Part of a small language model's weights: 40.6M parameters, untied embeddings.
MLP neurons of a small language model. Each row is named by its layer, matrix (gate and up: input weights) and neuron, and shows model dimensions 202-329. Each number is 128 + 24 x the weight over its row's rms, rounded and kept within 0 to 255. Numbers have three digits each. A neuron's up and down rows have the sign that makes its largest values positive.
A block is one neuron, or neurons of one layer that tend to fire together. Before each block is what it responds to, as a language model described it from the Wikipedia text at the highest values.

Responds to: Segment-initial capital letters. First token after an opening parenthesis, quote, heading or line break, often the first capital of an acronym or word, e.g. (UFC, (MD, Undercover, or digits like (0).
L2.gate1178:147150114155168179087145195113099124098139148097146129092088116121133137102138123146151113160125118157123176125075136154087123129139123124167134125124149144085139125127113151109129139121103116152121160124133153148169155114139184127121136067137108149131107106136120127102133150135172142129112115099132141094114108122118127159170159129137153157147079086147147138135151162077151086081088
L2.up1178:123157127137120082110115103157130146116113171119149093107090096111087114104121154133144133146122111135144096072182177096130171099096119123146100091180181147114141106130121137125097138120137102145118124074128121076166160121147148075135141121133121151100117174163160111157136122099107161086098126098117152116139134094096102134141142121142117066135111142127133154120157118106102135104134

Responds to: Word-initial A/M fragments. Fires on the first piece of a word split into fragments, mostly A, M, m, or k after a hyphen, parenthesis, or quote, e.g. (ALCS, inter-Arab, Foudia madagascariensis.
L3.gate354:109131190181140109107133070094173096089102159143105174122102161086144155112122136134099168108136108113110151134095130136167126129150144086125102144152115166114098127143110137112103156133127111108102131111140128132133121156149093109138110126116142114164140136114123105127137112146105114121112106155094120149099125111095100082137195104144133123129130132150071137161126150140150126144138
L3.up354:107127171183154130098137119105143114131102149121145151132132129113124191138112148165153121144099092162149139136118114155149110076153134115105149106167091153131132136163127113095081145121118119117124118132083147134099112128136138133117136116126166113147168145112135101158133105150135120116084106145092139149094148126130112110156176140133126122166095091116103138150124151141168127129161
L3.gate664:128162137079168147084159107090088087146069138086131138101128091102157089098144153153076148126132115119154113102107109133108133148149166103152174123129128126127109199134168126146129140131108120131134147123068121174173111131152134129127153108137142132157158120084150155149151103125151118164114157120123130162132138156104172163118126124098140091117136117147111095109106134095131176152147
L3.up664:108149138154171082128164122124122131143136174113145152102180135094147104142150106152115097111113106096123091169134118104122155145129144102106131107133148140129133165096173149097140163141159105130146166103138120127163088140116098128155158127123124129104110106084163135114116150138089154131112148133116117166128136116112131133111135127162152156118138102145139162077097132188155085148130
L3.gate840:117105098151145111149164152124165091097099138099134103117134114153140122163109133139102135161089121123109133120148121107140140103136075142095146106140152114153113138146086118134153152144108111155146156135143114126131127117091154078108130108134128160179102105097151104096126133117166142113140102111179128099162145153130122143097101156085160114119126140125151105160120159117141082171087
L3.up840:105104140104095102090124180131146136148125117066125125115127084145111102129124114157141144142099100113149144131108166079142115101164160102126130138122105129151143127114147183138128109127100092119162118102099135144132106095125119140091155115158138159128148116159114120137115111115175130122121150169113116144127121138087158142103148135160139129121107099106155134149151129154168089095144
L3.gate1031:135167127127142116139110136146102101125103167133132117138135164096126123116113108150169083134094126127120155132135141144119105126148149131134090137129160117151133155131124106134120122175106114071167102121124121117150155089126098126085120110112108125130145101126113111160176124092129124150127129140116128093156139098125124066071148165108120124133138134151122156165160155119135134099113
L3.up1031:138155100159103143106183134126112094165116155099193162137098113167104098112084115153180152149128113149130125151130085116127117112095146109113125125135102096108118107139126093124122133123151113119179127133125143156113140086108120123124104104110118092139131120130141174097117108132145104101148145096147174106127148101138080098120108115106099122134149105130124139138129170123157128111154

Responds to: Capital initial letters M/B. Single capital letters, mostly M or B, starting a name or name part, e.g. Mikhail, Musharraf, Breyer, middle initial J. M.
L5.gate45:121140138090132093114138152146149122124118164107098138184135137114137130166145074116094103111116123115117106107109136107200154091105151118175144104104114121135142115111149125133170135163160130118106088133134117106081164130110084097109134122101149111145084129158167115123113171150115105123170113141108167152139152099175154118159178124116109103130109111118133119097131148136097130148143
L5.up45:139135122096140152110133079111122111123136064120150120094106137117114129121128131170097133113108096103157153116114122165123114129146105130112126128176136115094126064113116129110110149094108169145123144098147106118122116146077123120122131129160136148098096118116095118129100126111119093102136137145107146121143070130140129125104125177131149176135135155157151142097151116124125181155114
L5.gate302:144157106130109144142151166085097126118139153127105153129107094138138152145122135148156100141154150090097115160171138159172127126144117146092138134111093141119112121111124161119171105121120139126118117122156140144116148115125166161117143136165100135157131086148135102092150170100113140118129160151137122125143105181118140104154142139121071123134118120150114129089102106102149092136111
L5.up302:149065097133127154116122186111129132118083133114126119157107110148104120184113095128075107120099154186124123156137094151152127113135134171111152160122121135140137147108162131136112085131103143134143138167132093142167106163107103162088114133142119143127092128118128151158171159138117138100129137132150124142123110102103135111118126128122128100166081151095123094134061120141111129105143
L5.gate444:137139121113138141123135095119101127129136113139121115129120151105168107122101130135113111115124129103132140109131125118092119095135136130124183094153134089136148145114124093159140152116160158161129131101106153153132131163087118150150122097116118085137113141120141101112103132123163102159127146101093135134115141151133132131141123080116128188133126126143112088121096097137168096121107
L5.up444:140155136175138140119092110129136109170128130139098149121105109098101129111130108121142139164143155117127153110120090122180131087146140091144145133166140126123106110156127137126090121091105077105159155113115124144175123150135118151140153096106113133147138137116119144076144143109106121076093119126159149137154126125119137133095075111130113154147129134119098139163134111177120121135134
L5.gate563:120145119124111102101120122111136066118129150121147153155076170129079088108112131081092116143176119154113073140142089097156145153111128141107110143085120099168144125129131077120109116119146117145149112112135128130104136125137118176100144113126081130139142129134124154165083130138101133102103122107133109156157152168112107127092105134156115122102106132147157135129134122113132130146134
L5.up563:158114107118154174071152131157114097113127146132183106093104134089148116139132148116104155127114160178141124124156112194133174094145126125143178136090114181144160083122094158165118148118123115114135156110107147095086098131146135075148133117159175124143147146117138099141148135110141142138122117102152132100112133124165087071107170125114110107153116137132118141154104169122124113132121
L5.gate722:147075123113141144139126093123116089108117105111111099114093158122075119162177108111150130084118135140133134117104128141131106136140164123120126121140142130175096130127128113097145115111149152171109117148142136127108175127136174122129147134123119156118134095104115101161153102121134146147116122124155106091148096140138110146132144108096118124131169129101103129167107176124087153176135
L5.up722:177148115136126122118101150146125124124158122141107118133108158114109122123108117167128083155110129112149128128145126136151105134135116137139146127153157125113147129157148112145155152149099151131127147103116083082176086151125116127178138129123108113157108152119149095115157120142152106091128109104108133122147190122161125126143149188126134112102141136119128145143127131092068104139134
L5.gate758:138117177180110074166099109173137102156127091098125168129107162139120094184100122148140148112139132115112076141111112091221132169120114134141174114091133159123153191160128103144127106123109089147160137142145154152114120096128135151135137147051115142082114118128140134134169163144130135143193110114119132127166135114117134158128127151105158152136142088069125131088145133153120150133078
L5.up758:156129120120141116151150180102137109134147141117136131137122134128143136152109117150102126161128084145077154155112131129104101112120144145099136115121122135130122119105100106153116113108116130096132103109136114108121107190134142118125108114092167126110169139129124132146171151171153106087123149164138137131116113139119101158134128171125137135121156137133105106077108140180141135128102
L5.gate778:083133093088147137112141141104122093114106117083161131090129155117119131119114111162131146145117075139111106143118148145170133116133111117104097097131095119137115102123145157156123128133098117091144139130110080117140138126140132120136105125133122101130112108114128098109107143118162126102143134185160096131102142125113154100085108096162117149113101141088113175136163109140088148151162
L5.up778:147142128143100114089132168106135153114126122135205142120136130138142126129123131146100126169124083167138117121119119106153168107141112117136114086143130092139124136145095138117136135131122136126119123125119105165111111120127131091106148102155117164103125104122112139096127109110145129120111101094110141130166102120106159102087146135139172106126097128101148185138134130114130105100143
L5.gate827:152119144176128108146138087142123114181142105149103104126111146110103100139155158142131137106137126149106095139128103153112145143114088126155132096151154083129147146119119156098136104119151119108157102151115148144128082096119156115142129147137148116141112129184112135112087115148082111129145140136134136125142101104100116100124125127145093093142112133131135179141067119153118115128150
L5.up827:124120115154159142131161136121145118146131125085146106108134132199098099132157103118141130090114110187101138098138087143136107121086144099110127097095133132129102113128105175133144124120172173120151109119133119132106120139142145151133142135112146123164090131188133086120096112136121159144136130158153148114127126095160117138112169091166167144129106115138121137133151138154127123130153
L5.gate857:122119167124154127176148096167142158111147133105132136109118104153136104120109109124105124138140078118148122110113108140185159092125157119115147094150078106178123109170143112156110121099114138124140139155146113126103103103137149139124116147124128148157148075136109136143126140129147150092110145147120145160126167158137103151156123102109108116098125130104102140127126159082124148154079
L5.up857:103153148060126112158154118137136110103101102144126046166107076088128139121167153144105087150138207153126133124165163137141120105127138121125151104138124168125177081118087164087126122136167094103144116111122151132126174130140116085117122098105128154142143106129155138157126153155126155135078126100108128176132126131143115141125117136112125119114103155125105160166131094196128121143134
L5.gate871:131110138149126133078096089142107143122104116144128100180111168106105137097104144156132065148092129109126165166106154125128128131142139137111126128143139154149162124082128119163079091132100137120143114169153138138166135115067144168130149147102104044173131096116110117148103162079138125106162146105144115127139172151123121114103147129115128136124130120081129109105147154106125142171103
L5.up871:134101104124146133135186126106154092114159148128155196069115145098118146117120137139148111104153130125184162155130138138129122105138134120078135108114106115150137127142141105128086119158135134128087105103097154126114160129171139106143138147171161102150113119125079095180137137103120117117101135139111132120132152132100125126165130117149184174134095092121119142154146149144138163153125
L5.gate901:172124132140133085150111119137152119157100137135122153123086131131123075133081087129125116148133146094137152122136135116118116183108110091117131127163135104125075125099091135161144147128108112139132119151184130108120112101151139146155123148108073127103118147133089176144126152169183126134147156126134113103137139107114107116133132130151139127145092105137152078143104139133142139147170
L5.up901:130106137143131166088146143072180129101083137093128183109142125146144134117108144127109078137164168139161122103142129091099111152119128095144126099161093142107108128137136092162132135119149174157107082114128144123135123112165153149129110164186116152113128119144096094134135128112141118150106189124134120098165137127115107141152171137092148139135131168118125084100125092148134099121112
L5.gate909:167117104138195112108111107111138107158135136117115142076139140098143111113099128149154125128143154098127128151106111142104134127152100174176120100114146141103082139118103108098109144137116080089107134120134122128098129111145150132131109123124119096110170153127118124112167160166125143124107087136101122109128120124138121078110113151120076155145127093111113101086095135115105100155091
L5.up909:113126146157126108141139123100100110149053099126204166128133133085138108096159141122107143155121136123144138139111143167148123144116138159152122094150081144119114157142131159160149153117144123121144104110117083132151119175113099122115088172142102119131101119103111134147132160133142147123128105104154108180061147163082102102119136116133138101121121114102119104056136121138125135128156
L5.gate1098:107124123122094105124138107083121118144162126117144137141134152100133149131115093106164068166140116128129156135104141122148097117125140134158085147095107094166097149137101129145159160114114140157152090077196143124169159157137146134165093187084123113170136130098097105144176115137144130133150139124167137120145134165127116165131161083122198162133153108062143140105137118124083121111107
L5.up1098:134127154138141097125088125101171156107144109150135134138120120120097113101158129149094103181101131140112107108136109131151152114115148111150112115137138124118115070118108134104178127078109092149143160109115080161104124126173148113086125170110107110170123134169140101090123140151155148107101115101109088121129158129133138092118131155153125139102136144118112131114082130136155165119123
L5.gate1308:110152114158182119150108186137142136148163121143118130141125075154094149107150111106111177127079094096083117149119141132125099153181123097171122124153141097106121135112148172174152114073137121148112139140167105142116070140129091191138126159110159120145125140100178093126104138121142146149129145112125123153167101149143137112152148121106123140135155133131128112085129131123119112135140
L5.up1308:118089144136128168124135168122180130109107153141121116097117090109128114101086096104109073126116112133119084116110124155080075121124126108174108131099090149137100107110101125135110137102100111154122154114107141111096108133126112130122108119077076146100159173111118068114131146175150152130111108122141146158123131126144106122136145115128125133172097110156146092066127192093082096131162
L5.gate1326:104161146106107133149163128151144115106152129106138141122137165099151102120118066150124131175085115138083159110114116097135135154137175116119147126176103129074123137124147089133165098123155163139146176122156180102086139140120099147165150151139101105134121114145095117141145131091130136182107144105096171096174106159119117142130136061111103116134137101153137140096144161110131104132140
L5.up1326:127149158082124162154115121083150166161131090099157171105113130145126137133119084125103120124143104119141130125110080106114121124123143149138175113132143116146109110125084146095141133149092133150096162144109147173119115153112114096102107139145098133116105124150143102132141128135160128086133149076126138109133100119153133119090137121136162109134142121108151134142160149166132112123132
L5.gate1343:094138110134149140111110185085127123131162139120134093140144191144125150088129100187131111127118150149074095145154150121100115130130132145116152109127096206106107124139155120161157127111133170092115101155139166130126121111113094093130150153113148144113134129130122139089134118150140157113139143154155121139098131109118121113117123120105155124107118123141107120148153141154109133129148
L5.up1343:141120150131127110159096103182097100117145083103116102094136145133143138162117132069161115170153104148135147118127111134140130065149139064094149084109082141082120093153179118119139109098137100116116092104075113140132164164117117130107128121135133141126088111150151097087161112136121155155121077136164136105142102132114083113100137160137135137102134103130162126105158122128108129122175

Responds to: Role-marking "as (a)". The word "as" and the "a" after it marking a role, status or outcome (appointed as a, reclassified as a, as a result), plus pipe separators in climate tables.
L2.gate305:180114117118079153163138061141168116099104135127103104114127152161156086136155136144117146153121124130105156120120163158119169085121071112107106152105137135117149158158146125114102109113115125151126187107122106121111113122124157162132133128125088122154097109111129167110158136157141121166126131117107074139097082111074166102154129121133078104157149128109120149163149156124106170129188
L2.up305:157110124126125154175138142164177151164149137141128120133111128105163152089128178114122164126118118120109109112107122089155131113091122161108139127126145088094115177142128133075110136123133133102110140128137106178116110166103117115121106180155114097127149126146141107083144112132142143115126120105139091112154020121102157105162106100098126087091070132125145135139169114129124144113110

Responds to: Predicative/appositive article. Articles a, an, one opening a descriptive noun phrase after a comma, is/was, or as, e.g. "Pooja, a girl", "was a nominee".
L5.gate31:134133138122166135112105127134113120114102111086140099091132104159166070149129124150135129103100132124131130122110132092065083156135086099126148123121096100144109150153134134123130089107136090140118143137127105139135106156133158171094142157101103138111099147181124133119189154169104125099134117113141140139112101131146122108200070154115141147121166137166130111137100066119122149174153
L5.up31:103107145133134116151112101127105086104105097137129116113073180114130126148128141092134164116136112094128137099144127138116086126127124177114100084118161125125170134106105122104087126151119117116151167145126102118127084095091123114159142116089147114136141123143118127158102097111087140138166128144169135139127142140114135139127101148154142171115159160123093095113099125169134159145117
L5.gate80:153140166176138131095136176135134100150158103128133141162147144124158131164123115151126131113164082073109145093103111134166131118156141135103122148126093156107115126126104142156173173150104122103109145165133122148138177135095176123081103096138109135166141123085092130101127142154108133138134121143147145137147108111102118104094162144174094103141133140134112148131142094087173142150127
L5.up80:112151156151116130136145182141140158112159130144111132111128158155160129140133137161082092156112134092108136129120152131125156137111096069138123142139133141155120070127117156157164118127078106150147174127153185120122103121134175106147127111104147090158124128112156138079169114103116128158136123121099108098144110104109145112101088124155143116157127171184120111139143099129178147118108
L5.gate84:130107151146177139150134108139074093100132116078136114125157123109112123135119107159138164122125158168115118113142177124182130125119094090129079139141103149115163095130112107143120127075106079137119151096131162091074164128113126147143158134110138153172117170189126166109157114134115106148166092118139124147164127145121122109139113172152171141131137163145095135122166108125137116167149
L5.up84:057123153134094143133091112152069111131118128104149116132157146120093131134113152155138164129142169133113147128125153130146159143087148107095156141116087133130106097100175126113113172118101117103114094148165135162102098128116111182119125140129136141114106102149146125129100125161150189119130120152132141136127139098092119089094090119146136149133152113133113105127141127149138075106157
L5.gate138:083085179160125129146119121156115093130135133105131128171120107119111118129128142114087159109145157179163123140145174114122123149162158123128119108167164150179134122129120147172130147057118133120151135113177124133117117073156135169115135151115117131114111118146149151157155144119112144162100126171115130088134125102168123132147134143108165107125117153098126130136146144111108128150138
L5.up138:133159142110152088143097171119087146141097109096145133136163122140149174122128139137110131134157150119099112106161169135184086123112099112138098086122184157128131110121072100146172140119140146116123150105095126137096150135168122165179091178109158153129116128146130139134149124177156114121085099119129102127160156095136106172113125149134128133152153125128107111100129116108149093160145
L5.gate390:126123106113118126109146125114123114150100161159139126135097086129127120089153134116157158177108113129147119091128147142149149101137154115093096150133116103158100137140135094121105133081151159159106146080151151161151126121105097134144099078113116141142119087152119114133129145166116122098092131122137153098099121140120176174109108139137114116137129176128136138105133117080119101152111
L5.up390:101175133111155146110138129128111149168190084095147099102127123126137085071137156127118145135145128127154078134107139124129131147160120165159110135163203129134129131104154130131125119149148090143157150136111094113150156113119149066159156088135136144128112135154103114151118077149125159118120119111104125092108143089096102165121110122120110137167141134097141101106140119115157116073139
L5.gate445:131099134134128103109091174089097147133143168136119104133112126144105114127125089174150112105169125134091139124129138160130166107110130135071135144116143134116134139077097119112127156053142083135138146138163104161124091156145127174102081143139126137108116119115182129140153151136133077147147127151151160142158089086134067162134121150148175082128135133136101108152122120136095104125140
L5.up445:098117124119115139149130153151134139142143111110179091173141108129127189147142119157146066128130090104084105135091134151143162149142125107112117143143143170137105117137093149172154106109108147155146174126166138096159190119143124129103164147120136084178117103140133122105139155129144100129124111118124096121160091119142131118124091134148116137137143135144153117130152143142127114123108
L5.gate489:122155119144143135125144168092127174141158144120158082078133120194159083155153146093170120132109129162131132101116144147137154168156096121119120128120129131120126099139108137132126113099131126160122145134186139150127132083159119134099172121149117102120114127168135113124144145144122147137136161112134114118157089140122134120086075124135112102152126114109089133120113166107140114160103
L5.up489:112124153134140136134127082069100148160137142133177111114120084137123132137170135130154146101108142085103123120092170127119136101159128170135159129127107134120120117139117169125123116133156125110126155138139147162121113130140138152102144157152117109106095135123128151113121081178101126171135125128121099127145081160114137141127101180124102100153083184152133113108117150115118147130099
L5.gate509:140135117129200169173129121111178102102166163127109121139126133136111143127142136105127135097117102137086153146120133138119119161192138116121091149107091129118196072173152164129157143144124105126101145116108146149106099107130135122108127121128130131139119118099128133133110149101123175089083130115163131141158066107091171157151116151121138074127126137141131141096165083121125170126143
L5.up509:110134119117143123104172113135133145128134141115145161115125108142154156136090124162126140127132159119139096192127120129166162126139133129134069122123123149131157145133081102118136169157088081115189129158085144112143154130125124111162116104140138128120100122120099060125168106144114145119089078154098122131110114131152178119135130158122128131135168165138125108106128099116068125128132
L5.gate636:097148201174124119153175143119108111111094094114166108126134167112142108128162108159115119073144106110110134149091086135139157122172112081100105108079107144148162156138115136123119136096104096121125129116165149118090113153139146132099083119091122102104113126150142124131160124120083119126156093126162142085143152128155125152149105139124093117146163140123097160147114124132125121147071
L5.up636:092111140130115119115127155114155098103168153092154127137185129137152123154098118140145078092131087087115147172139127153124110172144103089151124082143132163169117147149158127093149136112119117102164102120149171145126133150107138134132064147147103090124141096126147145140111148141126154122122086161158146100149103125177166165124164120100155125147137140146121139144133130142130110153095
L5.gate744:171120135117163104151116114131159159079145129096145086087122127097079119107101152138140098120130152129145111164121108127121084136136076133117137171152139114131116108118136178134146135103143134114093147128149134120113185084074134109106134141072117089139170136082154134086102126123130202132139134173153134113140110149153167127143107127159152154134163120129135117092088125112121146150123
L5.up744:153145111150164147114130160107099150151132116104136109116153099140150097140123117131096136089080107124117112137121109123101126138122116157123119121120123171084159119120183081112149095116158164156126145077123102125142175104114125170135150152163146137104116127091175126095117131130132100140139116181121130169147166128091156124143166150143128115149125162088107117105136119145102172134135
L5.gate750:101111085157153107070135133142140117171115138095117116166121126111093177150175135163140074105157135090106128116118143158058182107144112088136136121137105178157150136141146127156115125162148123150110132138144137119116115147105126122118119141134108107141127163111153089084139144159109141101139176103133128123143092114104144157135118117128115117182141128098172095165137136107119146119113
L5.up750:092096103127119160128170123155141118119074112130117119128129138106061158125191111089158075106110121154080148131117136167118124093149132130073143147071097134122100148133089149109124125092115104120096159117132100140152118123132138106117142119143119145127132099098079112140102152140151169101113125123148143157117148113125129113152104118142107109132128119114169150135145119125166121130094
L5.gate776:110078113157152145133148143113177140160152103110091078131133182090131174149101086131124145137167106105129111178133153120131113089110080149118115149129120126127104151140155089104103102092116072117118106112180130127134126132114128148083137155084115164137122149110160123129152110135146095112119105163159132173136121128133105121116113153100145150126116081121102153110133139124112141113115
L5.up776:123139102111153096133116119125110121127152111130143104193156115111144095139134114138133118134142114085124128154112094123143162128117127137123146150110099082151155091102089141154128177120154123097127186132155158136122133126154160134147143138122163113144094163089129126116083106115110106120082148076072110095075115154126151131115117112099098098146142093139112159142151082111129131137159
L5.gate874:098148107104157148117146088085141119147158145122123103113164095116130106159144152131139134147095115108117134124144111150136108154120126167150105131147136069138109104188105154105144101143128139142102155145165126088114107104113147155120129161105120117113127158124110149154132123170109104142126136131150130138171096146140154147116145118101156139094148086130144136099110117157134143125147
L5.up874:120144133139155163126131124135131108158147117130157102110124112120109141167106137086136139118138137123132124185124138107104105098143099136110106133119110117110123095143150156130125151137086109141143126145137128109116104122165132147116126130122096119129135130085126145136130166133182155134156133140123129150131094138119108108130101117125066145143141101144126091155121094087144111145120
L5.gate1084:084121141130150146090090139077109101136171119093134123114169145158145120124123128123190101118119151146083157175150120136100154147148116138136141145090115151093128095114146101152095138118136137113103168131163171107107129108100140126101092150125104146134149144145175094149172132134156113157112102080120135158131137134137108128136147165151148170125140113156109099081129153099160143113091
L5.up1084:126134130122090111085126106086141146093124139092141134111119085140122119106142065132135124107134107125143144097143169139129144128084162128135139098151144116159185138127108146099122126136110119104155156120136090111167127107145160118119111152123124122140132118101144107156160141125161106136143131146125136068108110124120112163113138151147125117106119133103073131119101142131132067116081
L5.gate1147:113093148097143191112111135150142090165157164117116123138145127139114148132132081163153142130109091127147150157130180146117132137110135105111083140135097098165102120120123166115108121125082088134105178193165121127105122142135140139157134126132121137115146155120127137126134107129132106142118111108142150150171109137113129157108115163104124121108112100144129130098118108109163071128111
L5.up1147:128173184120127154130104110175078118139098172135165147152180119155156137147170116158142149117091143164142150153159144137122156106116115133129180120125118149126113178149143100141149153118104089125133112123142168145092106123172143170148132137157117085136101136117142133084134116133090112131097115110113112187135142140086155143132081181146118123122153161139132139115149110136124120141088
L5.gate1152:085163136121179120124117135142159113131131127090154125116134095123175099144111128152168137118120125128165126123118127143131116119135166138116118121144124123144148117131084125168180130140141127097102100119123142142116131082154151098180119132126109101120149116166152075135157099147194121115087091103160113122109144152144071141111098138154155122142105103155170129108174126130120175129143
L5.up1152:111135129109159094156135071102099165089141137128122094170141118116117150134172170126122115127131127105090081172162121119141140160150110101084132121132130110148147094132111097100180150117147113117171126145117139156144102114118089123152185139156131140150113125144127126126169126156143179123146137146115108109151131116156127107109107095155133095119134148111104136119144121138185085121131